MLP neurons of a small language model. Each row is named by its layer, matrix (gate and up: input weights; down: output weights) and neuron, and shows model dimensions 192-319. Each number is 128 + 32 x the weight over its row's rms, rounded and kept within 0 to 255. Numbers have three digits each. A neuron's up and down rows have the sign that makes its largest values positive.
After each neuron's rows, "fires after" lists the tokens most often just before its 100 highest values on Wikipedia text that the model never trained on. A number after a token or word is its count.

L3.gate278:048136129101106127115085091145139099132130160092111072118151073141081082167105078156147111165140097080129142158138149164104080168178135147133132131139154105101133118085175187098074111134046184139105155103130101141109156102182094103091198113112142111121170170156124153105117126154098147165090175104157183134104115072047161152110099142170138102118147135102115098176174081157181133107085
L3.up278:133125123150168138212140185155092165118122135108145122146116092123147137117068102071109105088159098084136081177136118117081107104132148138113149149094148161098095127185128140111102107102095124153153096146080121060101097110082095144100157099117181112115090085103061114068102114112104112119123123108127150150162063091135074128127121218162064124103150178087127122168161137130114105141099
L3.down278:097136131139133129089174105090136140058134111101110143170124164121078149096129120152159112083109145136118160185128106159161097053162095113180105152139139100164084117106113084191118157121161108160130129112075124103131079138101166142149153145141097139125095162082122093147141161114146145120163093138116161123163119171181140143113139146081136187153087052115231132127164202100163114135180
fires after: " |" 49, "0" 15

L2.gate438:156169099104156147135083163140173080150144125115123068105100147143150111147063157144139110188113145174168090121135110094130097155145198145140144119159176112141116119104086126144131124148138120162168096136095085091097140069090133169087113104106157109131139118096154116187154099151134099163134130129148079136108141139143155167095122165150120139129175138154139122173084124166133108151057
L2.up438:129148122181157171134107150127141090163171130161106133157162157115158096126115173090219104172130194125143103180121169129144108103158154163148106088121163193096161150153122157157099145153138163166100119114078102111156128124107144182096194151145146117099052140117178138177143133166093101123149121127150111119135154175164124138068121179134062147127152179126133082094075139098131194120089
L2.down438:176105143159067134114159126153112093131098098129100096145147108159152126130141122053089202087142143132103137111122160171129161075058148116116111182097140144106130137155137174115115112174175113093133106079136110144155115186118105147123150148112098131155157126214099070151123083135128175109131157152106131129127168098110159126135139109139091144148133116094090088128135120086109186048158
fires after: "2" 68, " flag" 4

L4.gate377:132202147107102152201090128085121111088197090106079079070138134172101150145126085153108085173149187099132109164127101161147158142089121115115119125201077115083116161090155153135067143168130208094128135184086106079161052166171140101121153099106172142131146169141108123112111125141159169156113116170112166111140095131134156105080051153114082161107146179125162144143138094155072124132103
L4.up377:092089169126087162119166107109168087134198160103140130076124200146100122166062116149158150177111151127099110125130194174106114102128129100161107108131122105123178123111117118159089177086189118078196150109108109113156183112179208143076112151123113144122079165090090141135133162121171139118183073141095132104089117109140177123092114162106096137167148166121127130146150131168152149095095
L4.down377:097136096118144140143117176137157112123088112102059120105146168080068126159115129206098163130121137124119111181103144193150122132136135117103066103125113133114159162129121150144174166097149118139123167127111171187128155048124096126144157165071135134122115128126107050108150129128195118134159084123136092097114134060117157110128156205061197101119137130176203191080097154172116145134218
fires after: " " 41, " |" 7, " Upload" 6, "2" 5, "3" 5, "5" 5

L3.gate390:141120150091096118101092084126124151121128069115086125114141120143141096153056118149112157168117093126103104081117152133148122043082074104136111150131138128115149106119091118063148152164104161161112128102151100138062163098175162117096103149103115139148089140251139160146109128110115119152090208159080114116135084130105167134096132105102102084065200111152120100072139098152107121125139
L3.up390:085169208104099128117106106166106160085103134145156171111116104102121105164131122134164129154112128131087175193151117135082047128122128138178184140097171063196181092052156133114140127157105152085101142093148120138126142165126122143145129109140142118115135166129152166165105119130118159149150172104144155130156195111099142148139116179144167137120165158102152108158151109117106120110132
L3.down390:172090088185116133140148117148169126151099134137132086205148081145094136102104118125059214119120132103130115094154191146166180093124123084105062162151147146056110119169072140142177189140127154113150132099103154196135135101116106100131137137106090160158099111179106071146130134118093105132123128175111113145179114123172094113150135131101110092119155126081124094154146095114126097135141
fires after: "2" 37, "1" 17, "3" 17, "4" 12, "0" 8, "5" 5

L3.gate149:171097186163089124093094142163128094118180141094114124124188136196119116175091179095137194172128075159139110154099108116119113138143179172143153118144101137092112158110113172152096073096126138112094135148056112135133162133142093033133144136091126117083176179142094164196167097124138172156074136097098101123123186157099102149112129126069072115119135184184130138163131106104089123137126
L3.up149:124056104140119060216103163084141093158136141061169128125157098169148178057099098095076180113134101103145078059119099132129160131101138139115097086165140120093129146119113096116160128151105111167141135209099160135124138126055098149103104171128146087123164098111124142119140117157152106107079133133107138161151129112128087118091156066090100113175129106142142136143121152091107143152168
L3.down149:122129151159183163159130165069146087147173095187130108140117109160184160127116108180133167160116078080084130086154089079070154115137158134112112110153153113149097120075168137139065174173123076168152163141143145149100131102069150084172082164108121147155137154126125131153102127128174111101109127091116114070100102122146118114133134100132176129164147105140151062097105165152200080078157
fires after: " |" 32, " L" 21, " (" 5, "L" 4, " C" 4

L4.gate418:156154128085054167112129073122094087097113110149100108163129177120126048123147168156114124172156084100183154108159070131107159157145173141123119163186084071127172130115120111160069152107075147155093094120086131146133145167192153153115089101089092097133142112082135127153119103134161165170103100177155097138143101167149054133079169109064108158120111117110107167149125145106081103098121
L4.up418:229130152107110126158163083112130128112145130136152170166141114107119106120138091099136144062132103049119168130103084173106115173155118103115170080155112110092160113129124182132111149120068117128136129115122114118121142111091117131098095128165139077099099159135111108120067139131086133154138107102152135131128122169161139068115146182141146181169139140115132151084107121095166121122120
L4.down418:148152139112117153118098136130116143094101095094127189133160143055156124185104163163169099126119168131140161144101108111085102154086137156160044176151168179109096166150168124049145159145133112090154119177071093168141144151110143167102168114126101110103104016159134162135183176093086175121123100124125099128185156110106222154093194179152130061107136138080166134091109103117145079166105
fires after: ".S" 23, " No" 20, " St" 9, " People" 6, " S" 4

L2.gate567:172123134083105170171081130094113144112090126125119105129124163145081128108083152130119117104104119071031141118117171108099133156166150118078115085171136128112170120149101110082103208084087144175090189124206158142155142144143135065182150152053198124128173145133070178108066124131156162116120130154089091178128128158122100170159091118060154101140111141141131099112194202159117090130134
L2.up567:165096153126181150158167155122181135117159100197144112116096111094085141115087144161119122108127166168134148130092194117140159165087112101069088121069056078174108089151188127132127153127125079133117097099139124171120071118138170152179112145119156152123155133141139095049095131134090080082155115153067114155114136135199137181103153119152139105161176093130194131103125084114124148101098
L2.down567:072141167189176111059188137164171131101143124113122115101170119078135095123163097191112144162095087178159102145137070131147147119103124078182113145092121174114107126108112118108158169189170116082196088143081126131117178105110112121093112140124065148139067159176184128070092151116098185152126096092144175109139122140138151126127147127165089107125156100119113094159090090103159141034104
fires after: " the" 24, " The" 10, "|" 5, " by" 4, " is" 4, " As" 4

L4.gate735:116173092094071181126131077097116144180141146130177166044180124157080095128095098200126115099140120106190198173091106108119126112136126152158175132183193121078214125107167159142137154153180116105095117118113146141186116186083116128139089148109147146125106134138062112122056109138076176133134151100165158148102075136129143157161107102106110144175090093131106147138134116178122163098076
L4.up735:178134050100117107132116110155092083100137111152175186039119091124071098145128152110132205116122086096110106113114131128138132125123132137163142116061125146122107151095156112075082153143136080106181172095149147082128079171101110084130076143151146150084153095170133102041182163102142149121145154179091090184146127106162136111107161119169093167157121125174137083141126094065098136109131
L4.down735:164091171136151131095094173144148192184141153104104084060123187131119104203112116069138112113202124155128123085084152125126081142141079122116086090189118121138097120170086164133199102172060100137090113136126137172149151087178175126150083107123118134193084129153097101110095090150213144174054118119117126093116118103075115099111134148154108142103167117166102137150049165114094154098154
fires after: " |" 43, "1" 8, "5" 6, "2" 6, "8" 5

L2.gate94:091104165087141152069080112096148153129115164122096193099149081133080129166137102112089135093132136119132170099202094063155116147079120099108109174166196111156126099165123129160117151120089142151134137096138079148143139130126156125153146103032136119117138143103148155104107147113100097156066100161134091149178115125143135141171113096159181128153111105197066134101170126156125112107126
L2.up94:091161091101146141125081108122070079170138093147137098174131125180118182232105152086137153128156146144180129139160092119140138132099091127143034152148142179150109150097119087168100152127100151090132111065174135145096158089159115145107150128107148176137128124067096158121132109116138139124136190110201174102128142079187135122130138092129115077110165119100116148121134123107105138140136
L2.down94:179156160101109115152116107103127129128066123115168115167124190140126079089099125101129130165084128154084102193062181095093078128168180159157133113099124165080130167105111104115170169119154132074114138135109098143094099132173134137178124168156102208187141130135099131152187120076153159133203132093090112114081126145069161137115101129064074175118121144097170139081131176134131194109133
fires after: " the" 43, " The" 10, " a" 8, " New" 5

L3.gate175:144111174137114184170059145105120080117137162097140136086170091168086109177169079120135132167095107150086182171095129160146110120080091183106118084151172125140178124186200157120109148085122151132135146118141111159133160071150114106131114125117147146132097094154139178120108102132162131157143113137144113108122138151170127182069160088127159150128146072105048154120136097159070153188079
L3.up175:164103132104075143106121148121154116130141147061097147056147149116142161114161149144119130144110091190122079189111151062138107108104135127079103116119115121169171149133147111119111140113174132146118114152125157133189083128117170127092142123132138094134097109109162144100162115059125004117135104172084077127077165131145109103170109142100094076187130121080130104105167102131098132098060
L3.down175:168108144151093112088181121099146131076154110165135093133124159123153133144122189138167159185125132123175123170120127137080188154101123087178116098192098096125107090110109090083105160126106171109196101162105092123108129122049138095138096095121107129179103147082119127117195157135183123039119131086145155134113139157144126106181144150188134171129077144166076110135084163062134083141125
fires after: "==" 18, " the" 16, " The" 7, "M" 6, "'s" 4

L3.gate396:147073130043087147105086093159150152145149120123161119119132136098141115123138082162121155162166097148129136094121176118123111094141117200091098126098089114118129155164136066125036128087070101133119169079157153140120112093146167080086151129090139122081128141145134145054070123077115087173097177147186083133193145147161090194111127144089129076135134111123080116117133130114104130144145
L3.up396:150120133101123182145157141114167161090141121127117141175162174094145093081112167134115122157187078136160065156131118109095157108102149117147153119188090170096124153126113132100124112102110124143125105156080160104087126088050108185097109199138118168089111112121081109154136116145172083130137114092122090141123175154165112209098099184145126140116152093152128136087158121148139191091159
L3.down396:186073101165167140116100078083064110074073115131134121131130104125163149079103154132134119133106112066074134143153185129108113103113184143099134057107142040121115099121163062173112163148091135133144159136173131162136126077127153095154111115159088150187120199141099109152128163102154188039115153130116187087093168147140166102142090144208185113108041149132107118130122133170156137119126
fires after: " |" 33, " N" 8, " M" 6, " P" 4, " the" 4, " The" 4

L4.gate801:189170145098145232067082134109146142087118153170147150129125137120148072141136129126123081076117131106156142148136079134110121097152191151093156142147124091107156241117127149110114171138166080091081078147127075121116141159049136137091165174100088100075157106093146191138057141112095101156116072126120142150138143196185099122100088169135115070186129111133129114121080148136154096116087
L4.up801:104152123206121114117135156111142145166081108117101074131119112153134084151134152145140116136112115080138135153131121137078147123159093134196072134138105122146062097138082048149105131109062180183136156147120159205092115086118124146195068136084137123096141101133155126215109154109076124116194159158162140138159078087117126196132103112094127128127149122178089171117074090079133126153178
L4.down801:141157146130130167100105133163079158101088108157142146176147117080137124178112150088126124088131110151160164176121138086130164143133199145140092103167158132115141148144130138114151111104154125136193097126099134119134162147095150118099124103101095164099107074137129165107171173100096153149113113149076083180148195168152177157093096219152094103127085103079201137102156123155154111073177
fires after: ".S" 25, " No" 9, " Mr" 6, " S" 6, " St" 4

L4.gate543:103175161051119140141086115129125144100104099109101135120157155176088124133164156113090100170120138170104147141104040141166121188134170134092193146190141076097134154146139174085199149134170096141134130137120094201140130124130129114152149059077128118105091183099120156185102135158093142166071077082122154160168088126137149145154131132088114155166165128137153162095129083137132119094169
L4.up543:153127131101098132172190146091118193135089099111129115113124163097207127141150104119064088097153074118117143109125102113135122102133120095139091104156157180141176136070095130155146109160129076069085123135126121079083101154016134060096105224093102151112206104101095130085123099072174114135139087112098088125126120152119152125089127143169157137144178087107097146107185198160110088112169
L4.down543:122161141107160129171101110116096104155135139145105168173112145128112169096143138112114144079107208147152151132134149116112106116093104119141164117162145094183146120088157100144178104177152122180171096111158110145158200125164191159168088193094129153077154090113134153139124109146104107111113133160128119127155133149109106132108153154150171127169126118146074165129120087095117117120078
fires after: " " 27, "2" 13, " T" 7, "0" 6, " P" 5, " =\n\n" 4

L2.gate385:103180112200154141197171174147052129096180142150095129097148108105086131143160094168133120095138134127115224118183169137170113192154078100096143170115149108102184165127098143091121169107195162124104088105170124159111140082100143095134104049060112148114149130135168192108106101109117105149097142095104183148125152095123135174118114127114122131091105091139087104129123157136110138179128
L2.up385:126111143063132193133000159098194146123165121116135163158104147125122169156128133153167139163185120135162128092147138083137131122133074100109151162123015135106119139148115120135131219155141052111092167114172189137118141133115124085165170159135107082105124164215117123120159117096107095127142122137089155179105121195199145043157115101099133129155093180125145119089129135117118175131163
L2.down385:166097145131153067066171173126072102064128156084095119077117152143137117117133132099133115059126127140146142167085068119055101142182174128158173053143169129100121179087149079133159106156136165113069142104146138168099138125180126172109112114115139126147094173165133194106128140155139129208117132124115117127120150123166143128125088178134122118114134155089122117121056120092109098145099
fires after: " the" 19, " was" 18, " were" 7, " The" 4, " not" 4, " had" 4

L4.gate644:140146104095098082135120116101123090165067124170149174095167154117076154143156096111057168122162159146087163138151114107098110119151116131075121122129146147177122176134186193144097137163096118073155131144158110164119096127122199106116087116134097093163099143154107085208086072107134174171107079162136126163150159118160136146131113122150108145112060140150100167131138138151088133112125
L4.up644:113160111124134087181129162158133026147169144133079140126115144119190128123113206125122063172135101146097146131118114136102060107082108119136103078133084150138104109128098191155096134122173124110132103133062063137148113151200131059151163142122122127110113134129080189090052095146120125121130170102118145096139071130132141110138127163071129107125161105118091133122158135149133113130177
L4.down644:118084064102096117117164137078097153180114154159175197113084124126167150108104110104072166084163155153161191092149145124089050080091132128111095075183193111152142157119130137090138127174145159086100133139155177190077152117128125080132086165134226110135113036101156127121165150109177135182101098138159104128165079139116122127110163118159135126132161153177068157177087130131132117111173
fires after: ":" 33, "0" 18, "1" 8, "3" 7, "2" 5